config = dict(
    num_hidden_layers=13,
    hidden_size=320,
    num_attention_heads=4,
    num_key_value_heads=4,
    head_dim=64,
    intermediate_size=1280,
    vocab_size=8192,
    hidden_act='squared_relu',
    norm='layernorm',
    norm_place='pre',
    norm_eps=1e-05,
    positions='rope',
    rope_theta=10000.0,
    rope_fraction=0.25,
    qk_norm=False,
    attn_scale=0.125,
    bias='none',
    tie_word_embeddings=False,
    parallel_block=False,
    init='uniform',
    init_std_qkv=0.0266,
    init_std_o=0.00583,
    init_std_up=0.0266,
    init_std_down=0.00261,
    init_mimetic=0.5,
    optimizer='muon_variant',
    learning_rate=0.0131,
    lr_mult_o=1.5,
    beta1=0.95,
    lr_head=0.0156,
    max_grad_norm=1.0,
    warmup_steps=200,
    schedule='wsd',
    decay_fraction=0.628,
    decay_shape='pow',
    final_lr_fraction=0.1,
    batch_tokens=131072,
    max_seq_len=512,
    doc_mask=False,
    train_tokens=674000000,
    max_steps=5143,
    dataset='wikipedia_en',
)
MLP neurons of a small language model. Each row is named by its layer, matrix (down: output weights) and neuron, and shows model dimensions 192-287. Each number is 128 + 24 x the weight over its row's rms, rounded and kept within 0 to 255.
A block is one neuron, or neurons of one layer that tend to fire together. After each block is what it responds to, as a language model described it from the Wikipedia text at the highest values.

L4.down71 [134 144 130 155 154 117 142 108 141 121 101 127 120 162 158 141 161 206 176 135 155 140 113 127 141 150 131 123 127 161 140 111 127 165 120 161 103 124 149 132 118  77  88 140 150 110 103 142 120 164 163 152  95 140 187 123 134 132 170 122 124 182 129 108 128 119 147 109 130 137 104 118  94 138 115 111 118 102 104 143 143 124 141  97 161  83 105  90  95 143 140 150 135 129 195  89]
Responds to: Mid-word name fragments. Inner or final subword pieces of foreign and proper names, such as Byz-ant-ine, Port-o, Durg-a; also "two" or "both" after "the" or "of".

L3.down85 [122 100 142 104 155 122 158 120 109 139 107 130 133 116 184 133 144 120  98 108 119 139  90 152 112 104 101 152 116 107  96 154 142 163 115 115 135 132 169 123 147 122 144 118 175 134 115 174 126 111 160 148 127 145 118 135 106 111 109 162 140 158  98 153 152  67 110 126  76  88 123 164 177 137 127 118 154 112 172 107 169 127 136 123 111 169  87 117 114 108 165 105  83  89 161 127]
L3.down87 [145 161 125 134 147 129 144 184 141 173  87 130  99 145 142 110 128 118 107 144 100 144 155 144 114 144 124  91 119  99 125 155  87 101 150 118 118 109 138 116 124 134 134 151 138 152  83 123 154 155 143  81 167 111 159 175  98 133 105 110 109 128 114 160 164 150 137  89 104 133  43 133 121  99 125 131 109 136 180 116 155 149 149 142 119 120 141 126 119 161 136 130 146 109 117 121]
L3.down412 [111 105 143 133 138 125  92 150 102 121 109 164 143 152 160 107 144 125 102 145 108 144 135 115 128 143 107 122 151 141 147 170 148  87 129 109 123 117 136  63 170 124 117 146 121 118  84 106 107 124 173 130 127  95 108 118 106 129  97 116 125 113 129 136 137 132 136 140 158 121 142 181  99 155 129 129 169 169 125 176 141 115 134 100 114 118 113 137 136 129 142 137 106 107 128 143]
L3.down448 [121 146 107 123 119 126 113 154 109 160 138  99 134 103 113  85 118  96  92 151 101 120 123 110  95 163 128 137 135  89 127 141 117 122 115 180 146 130 118 118 115 141 125 126 132 154  97 163 152 125 177 137 130 149  80 131 116 114 116 150 155 118 111 154 155 133 110 141 150 131 126 112 121  63  90 125 163 152 122 131 103 112 152 124 115 125 135 118 146  87 132 112 140 111 139 164]
L3.down516 [121 110  98 121 173 128 118 129 122 171  86 123 112 144 144 135 130 178 110  87  93 127 118 134 123  93 121 140 101 102 116 150 141 115 109  76 125 110 130 127 113 147 123  74 139 160 132 125 108 131 136 118  78 108 127 140  82 164 158 163 113  70 120 109 138  89 137  90 119 139  99  97 137  87 158 121 163 153 110 173 114 113 130 118 126 121 158 117 153  96 104  98 101  89 131  78]
L3.down727 [139 154 154 163 121 105 101 143 116 111 144  90 132 142 113 128 144 117 153 139 110 162 133 152 112 133 109 133 106 124  78 102 130 118  87 170 135 138  91 151 148 132 113 145 125 139  84 135 135  87 100 152 120 132 138 146 170 129  94 138 126 123  94 169 126 117 124  90 101 112 149 136  82 141  96 165 155 119 122 140 101 147 169 153 135 156 114 152 136 147 127 101 157 119 154 138]
L3.down1011 [127 108 111 164 118 145 145 160 115 128 113 119  74 120 154 141 139 123 102 127 104 118 122  90 121 127 145 161  59  88 129 108 144 105  93 159 122  94 112 163  93 165 125 138 101 135  88 144 185 118 147 164 156  96 126 128 121 171 131 142 181 102 146 169 125  80 120 157  98 144  81 123 127  86 147 171 167 144 171 122 123 105 145 184 158 127 134 133 154 114 160 163 141 116 132 136]
L3.down1186 [122 152 119 121 131 183  75 141 145 150  98 103 113 113 129 114 163 184 111 134 103 114 116 117 137 146 134 130 132 118 149  95  83 143 136 131 174 151 124 112 151 147 146 146 123 193 134 144 135  74 115 148 109 139 145 135 129 147 109  77 142 158 176 139 186 122 124 144 133 115 127 134  99 149 118 156 140 130 100 131 138 123 156 163 113 151 134 126 160 118 143 131 115 139 127 126]
Responds to: Word-internal hyphens and fragments. Hyphens and dashes inside compounds, prefixes and number ranges (re-released, U-244, 1981-82), plus mid-word subword pieces and "=" in wiki table markup.

L6.down19 [129 149  98 120 112 135 127 128 138 107 146 123 123  96 147 141 132 159 133 111 114 142 115 153 165  95  87 139  87 115 120 149 127  83 140 143 121  83  93 127 185 132 113  88 112 144 136 119 139  91 150 154 153 139 160 167 124 138 150  90 181 165 107 124  92 119  83 139 113 142 156 135 103 118 152 118 151  93 147 123 115 127 104 170 114 141 176 192 188 146 134 138 152  73 100 128]
L6.down35 [181 126 160 148 104 129 112 125 136  92 124 131 122 130 139 107 136 114 108 122 112 153 101 105 143 166 110 149  90 107 113 142 126 146  84 116 146 147 123 142 136 163 104  92 165 106 136 130 145 124 146 122  92 146 140 154 167 134 159 111 133 142 147 135 178  86  63  83 101 126 117 133 113 101 145 105 127 130 102 152 115 150 143 115 149 110 163 151 124 126 134  75  93  93 146 141]
L6.down98 [107 127 139 125 145 132 161  43 132 100 136 147 104 121 127  99 106  87 113 143 116 162 102  55 102  88 110 108 147 131 134 101 142 150 136 117 133 139 125  92 117 122 118 134 118 101 127 102 138 134 188 109 104  68 137 141 113 149  48 105  91 112 126 162 127  98 143 149 130 132 141 137 148 132 117 122 118 106 123 142 108 124 124 127  78 167 157 125 175 104 173 130 137 118 136 112]
L6.down354 [122 103 150 108 167 147 111 131 107 125 139 129 125 131 117 149 118  77 142 148 155 186 114 111 118 111 134 111 100 163 176 168 142 139 164 142 130 145 153 161 133 108  89 119 132 141  91 180 134 157  92 141 126 181  78 160 154  84 133 162 125 122 115 120 165 115 110 146 138 174 135 116 133 108 118 115 138  87 149 115 114  81 178 116 130 157 173 141 180 117 163 142 135 127 134 101]
L6.down500 [134 142 131 116 131 156 124 164 114 157 140 132 135 125 131 117 120 128 119 108 123 126 137 168 100 155 121  90  95 144 160  98 149 130 155 121 152 159  84 154  98 121  97  70 127 152 110 138  95 137 116 124 103 153 128 151 142 149  94 104 120 158 107 140 106 118  95 145 126 115 124 135 134 105 155 138 110 154 127 140  99 132 175 107 122  90 104 111 171 124 155 122 125 127 133 144]
L6.down770 [ 99 103 127 137 144 115 150 104 150 103 173 145 115 106 113 131  85 145 116 151 138  40  98 114 121  67 149  84 126 131  97 138 137 152 124 123 157 151  74 116 161 111 103 108 148 123  83 159  97 125 114 135 138 153 118 112 137 160  93 155 126  99  94 158 148 134 177 138  77 164 145 156 103 131 133 122 116  93 101 134 142 110  97 152 150  86 133 101  99 128 133 113 107 143 179 131]
L6.down793 [104 116 161  90 119 117 131 125 142 127 120 133 101 163 168 149 141 142 140 143 165  83 108  88 117 130 133 113 122  86 110 137 141 130 100 145  73 114  94 139 123 162 160  53 129 104 137 153 107 158 137 145 138 134 138 109 129 168 125 122 108 109 141 153  98 149 158  94 114 132 118 135 142 106 136 102 184 139 139 123  85 102 173 115 176 123 151 136 125  64 156 147 172 109 162 185]
L6.down878 [122 104 129 132 113 117 122 133 106 173 118 161 112 121  94 127 133  91 143  76 159  97 149 157 185 133 160 126 128 165 123 158 106 119 135 107 131 141  87 134 169 128 149  95 133 137 128  89 165 148 150 183 132  88 127 150 125 148 109  83 128 128 126 141 127  59 129 103 117 118 175 154 144 122 114 155 150 139 174 103 167 122 103  63 151 155 126  81 122 151 113  99 141 107 110 120]
Responds to: Prefix hyphens, verb completions. Hyphens after word prefixes in compounds (co-authored, self-exile, re-released, well-known) and pieces finishing past-tense verbs (review-ed, equ-ipped, built).

L6.down402 [ 53  99  93 154  93  98 103 159 134 131 117 131 134 135 113 153 118 151 184  95 131 108 143  98 120 113 150 122 169 100 141 151 115 173 134 101 120  99 153 157  99 146 170 110 115 147 133 135 167 139 110  93 159 124 129 121 124 110 110 141 147 151 116 136 126 161 123 113 123 139 119 121 128 133 110 111 146 126 151 156 100 110 121 147 139 126 107 145 116 113 149 148 150  93 115 117]
L6.down565 [108  93  69 148 134 154 117 105 159 118 160 146 106 115 139 110 132 166 178 140 123  82 140 158 167 105 120 147 114 138 110 144 119 158 113 157 136 174  87 133 122 124 167  98  93 152 140 155 131 124  96 141 159 163 152 130 114 125  64 122 160 116 148 107 100 120 137 140 108 148  96 150 124 142 146 150 111 123 129 130 117 150 154 109 139 134 104 152 141 134 131  96  98 138 127 139]
L6.down667 [109 124  98  92 119 141 141 152 149 163 115 148 136 150  97 147 131 102 133 120 114 163 139 149 135 128 146  65 121 149 124 140 134 168 119 169  91 143 144 136 185  74 140 140 147 131 100 108 115 164 120 103 114 151 135 111 173 141  93 118 121 119 124  96 125 132 143 160 111 151 152 165 163 159 103 114 112 113 168  73 155 120 134 128 140 143 151 106 126 119 129 160  89 173 158 117]
L6.down731 [140 114 149 168 184 148 130 114 144 110  99 130 145 150 108 105 150 117 151 134 116 117 125 103 105 162  91 140 159 129 122 129 164 175 136 137 151 113 104 142 104 126  96 115 126 134 117 143 150  90 121 119 112 142 141 112 124 138 120 122 138 152 162 127 128 109 101 135 122 134 124 126 159 110 105  88 140 132 140 134 124 108  92  86 111 173 120 151 123 141 115 160 117 178  94  81]
L6.down751 [148 111 158 116 146 150 128 135 155 164 100 134  63 142 117 140 132  83 106 105 158 104 156 116 149 126  70 116 131  63 102  95 107  98 107 149 118 143  87 129 122 130 126  95 135 115 122 168 142 145 128 121 112 173 130 132 103  67 155 122  83 120 176 158 133 113 155 162 152  86 126 132 142 121 116 116 132 124 143 109 116 132 159 170  73 109 129 134 127 145 121 156 132 128  99 129]
L6.down762 [ 81 112 162 146 147 132  67 157 125 138 141 138 125 128 103 138 137 121 115 132 149 150 116  97 160 142 123 115 150 102 134  87  95 100 103 138 153 179 114 120 147 146 113  85 110 126 136 182 130 147 125 155 155 126 108 144 102 117 121 154 132 135  82 155 204 112 130 135 167 106 126 135 106 156 118 155 141 138 125 138  86 153 130 112  89 131  85 169 116  87 117 148 169 110  74 148]
L6.down884 [104  95 116 153 143  87 109 131 156 101 112  83 117 123 125 137  82 140 116 144 137  92 130 155 154 122 121 111 110 161 130 123 133  83 156 150 141 126 147 117 120 115 114 120 107 130 147 103 124  87 144 167 140 126 105  91 111 145 148 120 161 146 173 106 147 101 140 128 151 137 128 160 126 149 128 105 151 153 140  88 140  90 136 164  98  73 138 158 149 118 145 166 122 141 104 118]
L6.down1209 [ 90 125 110 151 147 118 137 131 167 158 122 144 150  81 136 167 106 108 103  96  91 115  94 121 111 109 185 100 150  75 158  96 162 137  95 132  90 105 150  97 110 122 131 101 141 107 112 165 158 125 180  90 155 100 110 133 164 110  81 140 131 121 125 118 141 118 136 130 127 109 105 160 154 129 134 170 109 114 178 139 137 110 119 110 106 120 131 135  90  87 144 134 103 148  99 124]
Responds to: Mid-word "b" pieces. Mostly a "b" piece inside a word (Queens-b-ridge, dou-b-tless, for-b-idden, Gar-b-age), plus commas and function words in census statistics and tables.

L6.down13 [115 185 110  90 138 149 146  90 125 167 136 170 102 173 137 115 110 132 106 139 166 130 112 109 145 111 147 137 138 113 137  92 107  95 135 171 117  84 129 122 115 147 148 165 126 117 109 129 153 165 158 142 135 134 168 116 121 119  85  85 139 125  91  82 122  51 147 151  79 142 120 138 104 107 147 170 103 105 132 139 101 109 139  94 126 142 161 131 122 149  85 123 142 148 150  79]
L6.down120 [110 156 153 129 139  97 106 139 136 117  93  77 108 139 161 196 109 131 135 115 146 129 117 158 128 144  67 108 103 112 124 141 120  86 151 106 159 131 125 144 125  93 135 122 110 190 103 121  99 103 142 148 115 148 124 142 118 144 192 133 110  87 145 102 141 107 108 122 199 131 133 103 168 129 120  97 153 159 139 137 124 113 123 136 102 129 146 172 126 152 108 129 128 139 114 105]
L6.down249 [117 149 129 127 172 104 120 101 135 150 139 137 131 116 165 147 130 161 161 122 117 131 123 177 152  91 124  98 143 135 145  98 119  95 132 142 158 143 130 148 138  99 110 133 115 125 137 175 108 128  89  96 115 143 146 150 106 101 126 143  94 175 129 151 120 148  85 126 177 130 153 123 131 150  94  75 153 137 142 128 101 129 123 103 130 139 142 156  98 142 105 140 104  73 139 135]
L6.down393 [107 141 109 126 131 102 153 104 128  97 126 127 113 140 137 147 114 115 116 123 161  84 134 116 151 125 129 135 137 110 114 117 118 135 114 169 104 149  80 155  86 182 117 148 116 157 145 123 140 120 157 103 122  97 153 138 149 104 110 117 164 107 114 119 125 135 127 152  83 113 102  86 105 140 118 143 123 160 136 134 115 149 129 133 109 129 125 146 125 126 114  76 142 118 140 142]
L6.down460 [ 94 139 141 154 118 125 131  80 127 171 107 158 118 116 150 121 140 113 120 150 134 137 117 130 114 100 131 134 169 118 140 124  42 152  73 153 154 154 135  80  84 132 116 120 137 160 128 102 149 182 155 137 103  90 170 128  93 163 137 131  93 157 121 132 144 169 127 117 131 128 147 105 153  94 141 109 171 139 147 142 123 109 127 115 143 132  88  98 133 103  99 156 127 179 142 126]
L6.down641 [148 117 118 159 129 111 143 112 148 136 121 109 119 103  53 116 133 113 124 105  99 142 115 137 127 160 144 132 116 105 132 116 109 151 102 144 143 133 128 143 161 143 120 143 119 139 138 175 175 156 115 137 139 117 138 120 173 112 127 158 127 137 120 155 141 112  97 114 169 119 119 108 128 116 124 154 174 118 160 171 109 143 149  96 145 125 121 170 148 115 126 138 142  72 139 146]
L6.down995 [136 110 153 144 100 114 141 121 125 105 109 140 116 128  99 127 116 149 153 115  99 151 128 143 125 101 131 135 148 148 109  74 155 158 162 118 144 158 112  88 132 165  97 157  88 108 120 140 156  62 131 114 162 146 122  80 176 147 144 104 157 135 133 139 130 138 121 121 141 129 140 120 120 137  92 132 171 119 125 160  93 162 140 127 138  99 110 104 137 147 127 144 140 140 136 141]
L6.down1068 [134 147 166 141 133  92 101 130 102 125 145 119 111 139 150 101 122 142  83 136 121 130 153  99 175 137 121 166 104 130 143 126  77 140 108  47 132 145 123 113 117 113 124 111  73 132 100 124 149 153 179 131 134 151 143 127 103 132 138 165 122 111  82 125 110  93  99 102 187 130  97 117 115 150 167 154 138 139 178  92 150 152 103 136 102 146 143 139 153 159 153 109 122 158 146 153]
Responds to: Mid-word subword fragments. Non-final word pieces inside longer words, mainly "ant" in Byzantine, guaranteed, Santa, plus prefixes like con-, int-, inc- before their continuation.

L4.down120 [128 164 125 127 132 155 129 117  93 143  83 163 119 130  90 170 151  84 123 114 117 112 130 160 149 128 135 111  86 124 142 118 159 127 103 139 143 118 158 118 156 107 136 118 152 121 103 138 147 147 143 139 112 159 124 112 112 127 120 160 112  93 100 130 157 121 136 164 105 139 159 112 141  94 126  73 132  90 149 145 120 130 124 172 151 101 137 167 156 107 130 141 193 138  94 121]
Responds to: Critic verdict verbs. Verb or verb ending right after a reviewer or outlet's name in reception sections, e.g. called, rated, deemed, described, listed; weaker on scattered suffixes.

L6.down114 [170  94 132 142 143 129 137 124 120 112 100 132 149 119 117  80 149  93 129  99 146 120 146 135 147 149 120 124 107  99 145  86 116 124 142 131 100 113  76 156  81 110 190 146 133 153 137 117 148 135 129  69 107 189 145 138 129 132 185 124 152 170 151 112 147 133 129 188 191 110 118 135 141 165 124 163  99 161 137 133 125  90 142 139 127 101  99  96 105 115 141 113  97  99 139 126]
L6.down335 [125 106 105  61 128 130 128 153 101 134 143  95 155  96 118 148 169 166 106  85 170 115 165 111 112 113 140 120 131 128 140  89 120 131 180 112 159 126 112 177 122  99 110 102 134  95 159 132 140 143 167 138 150 134 130 148 150 150 139 138 163 145 118 106 130 143 124 114 155 123 168 122 107 146 132 150  78 115 117 115 124 111 153 154 126  93 148 109 151 100 108  97 164 141 154 153]
L6.down483 [129 115  80 153 119 100 124 111 171 132 155 134 136  89 123 108  93 114 153 146 143 129 138  91 152 116  92 130 176 137 126 204 134  89 128 132 133 101 161 160 114 130 117 142 138 135 120 171 110 123 113  96 123 153 143 126 100 136 132 102  83 112 111 128 109 105 100 128 155 109 147 139 182 133 174 149 169 147 152 127 157  99 164 124 110 121 104 148 119 128 124 123 145  97 133 140]
L6.down767 [139 140 187  93 138 104 167  94 143 104 152 131 132 148 128  88 138 147 138 124 157 150 166 102 134 138 143  82 101 132 140 159 133 128 140 164 122  80 126  81 204 130 137 146 158 134 144 118 172 116 161 122 122 117 135 114 106 150 133 137 135 118 144  85 121  95 148 157 109 152 103 114 131 133 140 118  79 151 154 136 164 138 182 120 106 136 192 141 175  80 181 140  87 129 116 126]
L6.down778 [188 127 169 164  87 161 148 130 111 130 163 108 100 138 114 131 121 144 110 127 120  83 130 155 111 114 140 130 137 112 107 143  99 109 157 121 127 140 121 149 127 103 163 108 138 135 139  93 127 136 134 144 132 139 134 102 102 132 102 101 174 117 108 111 139 124 122 109 152 142 131 169 151  92 108 111 106 124 104 103  98 126 112  93 126 143 124 119 125 132 110  76 146 130 172 127]
L6.down886 [128 112 156 136 146  99 147 111  86 149 148 108 137 126 167 118 150 175 127 127 105 121 162 125 129 119 116  93 136 132 169  85 131  95 124 143 118  92 106 158 132 134 107 162 165 163 142 100 164 143 124 168 142 128 134  95 145 145 157 102 180 103 157  75 138 120 141 125 157 143 137 133 136 140 135 122  94 112 111  93  92 140 136 131 123  92  78 148 127 103  78  89 160 127 152 110]
L6.down1002 [141 122 102 130 159 170 135 137 118 100 105 194 110  93 152 114 143 118 172 150  89 163 147 160 145 142  98 148 123 124 165 115 107 102  87 145 141  84 129 141 105 142 191 121 149 105 148 118 172  73 153 105 118 129  90 116 130 152 154 114 136 130 155 134  94 128  88 210 137 125 136 131  96 120 133  91  95 113  94 147 134 147 132 108 125 105 113 114 117 130 136 141 140 151 132 146]
L6.down1093 [ 98 125 153 124 130 146 128 144 122 151 104 154 143 149 150 128 116 171 109 113 141 106 117 121 160 137 173 143 100 149 134 158 120 100 167 184 141 140 121 106  92  77  97 110 123 143  97 125 133 134 148  84 142 153 110 113  84 156 142 138 146 129 134 128 157 117 141 130 159  98 123 156 143 132 137 120 138  97 123 126 115 180 127 100 117 136  99 139 109 118 177 148 165 136 150 146]
Responds to: Quantity-phrase continuations. Word pieces right after a number, a, or multi in compound modifiers, like two-lane, eight-part, a short distance, half of.

L3.down67 [158 131 151 151 145 130 126  86 112 191 108  41 125 134 100 148 130 140  76 114 108 112 126 119 139 148 156 125 124 115 125 136 140 170 151 114 130 149 109  97 137 116 132 112 152 146  96 143 136 114 114 108 109 159 167 151 115 141 106 141 147 136 112 165 160 103 185 171  96 148 157 101 106 106  95 138 171 149  86 140 156 120  97 133 126 137  99 120 111 161  81 137 122  90  98 134]
L3.down206 [146 168 114 130 162 119 162 153 123 160 120 162  73 147 105 108 135 120 156 120  98 149 139 133  93 108  90  98 147 136 142 129 137 125 132  66 125  95 123 128 108 152  96 119 131 107 162 138 151 126 104  76 146 127 138  97 147 139 162 109 117 111  91 127 166 115 134 143 115 132 129 153 145 172 104 159 157 133 133 132 119 111 151 118 148 137  97 139 129 122 124 142 168 129  94 192]
L3.down214 [162 138 113 151 118  72 129 131 183 142 166  86 104  99 164 138 116 141 138 116 114 135 138 113 163 128 117 133 129  96  58 141 109 124 164 111 120 163 113 188 155 120 129 129 142 103 160 173 130 159 145  93 141 136 133 137 131  91  90 144 147 164 131  92 171 109 125 107 142 150 162 179 165 165  75 130 156 122 156 120 100 111  92 110 110 160 106 147 145 116 107 128 153 198 142 132]
L3.down496 [138 114 130 119 164 122 147 143  93 174  70 115 135 145 112  95 195 162 110 140 148 114 114 141 106 140  87 117 103 119  97 187 116  90 127 169 108 132 123 150 139 127 122 125 125 115 107 128  91 102 126 134 117 108 142  77 169 115 110 146 135 150  92 153 137 105 121 146 148 115 117 143 163 150 166 124 171 144 101 140 121 128 150  83 159 133 130 106 134 149 112 178 135 144 101 129]
L3.down560 [143 174 114 181  94 103 160 137 127 146 166 112 113 155  55 132 120 149 122 122 122 111 146 141 152  76 161  84 107 114  98 153 132 196 134 129 129 160 115 128 123 146 119 132 150 156 170 168 158 163 135 140 114 120 130 122 123 148 132 131 132 128 134 145 145 149 123 157 112 120 148 128  56 172 140 188  99 142 130 101 133 137  97 137 153 134  87 107 119 148  81 109 118 108 119 123]
L3.down944 [107 127 114 124 122 126 116 178 132 113 143 121 119 144 126 156 150 144 114 157 140 150 118  87 125 122 128 185 169 128 156 162  85  89 150 126  99 150 128 143 137 107 156 130 138 138 114 147 154 134 111 132 171 176 134 132 168 169 135 141  97 113 146 154 158 142 170 145 134 179 115 133 115 140 154 157  88 125 107 171 152 104  81 111  69 108 126 143 143 156 131 141 122 140 128  92]
L3.down969 [125 181 151 144 128  95 127 127 142 181 122 119  96  79 136 114 120 122 114 125 106 107 127 185 122 142 115 126 121 115 135 131 150 141 103 149 154 127 103 101 133 141 128 117 112 115 153 151 107  98 121  92 140 164 121  86 129 149 124 152 136 143  97 158 109  62  97 148 120 116 145  72 111 150 118 141 165 122 153 113  96 133 119 111 172 169 137 144 118 120 120 138 107 129 131 138]
L3.down1188 [126 159 154 177 150 123 139 127 142 117 129 119 147 161 156 107 130 162 160  92  98 157 119 109 145 153  77 155 154 112  83 153 105 177 111 142 110 138  89 125 113 126 118 122  85 138  85 183 143 168 120 119  84 111 126 130 125 143 129 159  97 139 126 108  98 119 120 115 111 150 135 105 127 121 122  84 151 122 121 121  88 137 137 174 114 149 158 121 153 109 160 140 130  97 148 140]
Responds to: Incomplete word-start fragments. Non-final word pieces that begin a longer word, especially con, int, ext as prefixes and pieces after a capital (con-junction, int-act, V-eter-ans, G-ret-na).

L4.down1053 [114 175 114 126 136 130 129 140 161 141 130 125 163  96 138  78 126 147 126 136 126  77 134 145 129 138 155  97 148  67 143 130 156 154 105 126 168 141 155 134 122 111 136 129 104 122 120 139 108 123 121 150 167 153  79 137 138 135 139 159 115  98 122 123 158 124 130 161 113 149 136 144 109 147 161 131 133 131 155 147 147 133 167 118 143 150 148 134 121 107 154 147 129 147 142 139]
Responds to: Partitive "of" after quantities. Fires on "of" right after a number or quantifier in partitive phrases, as in one of, five of, 27 out of, much of; weaker on linking "or"/"and".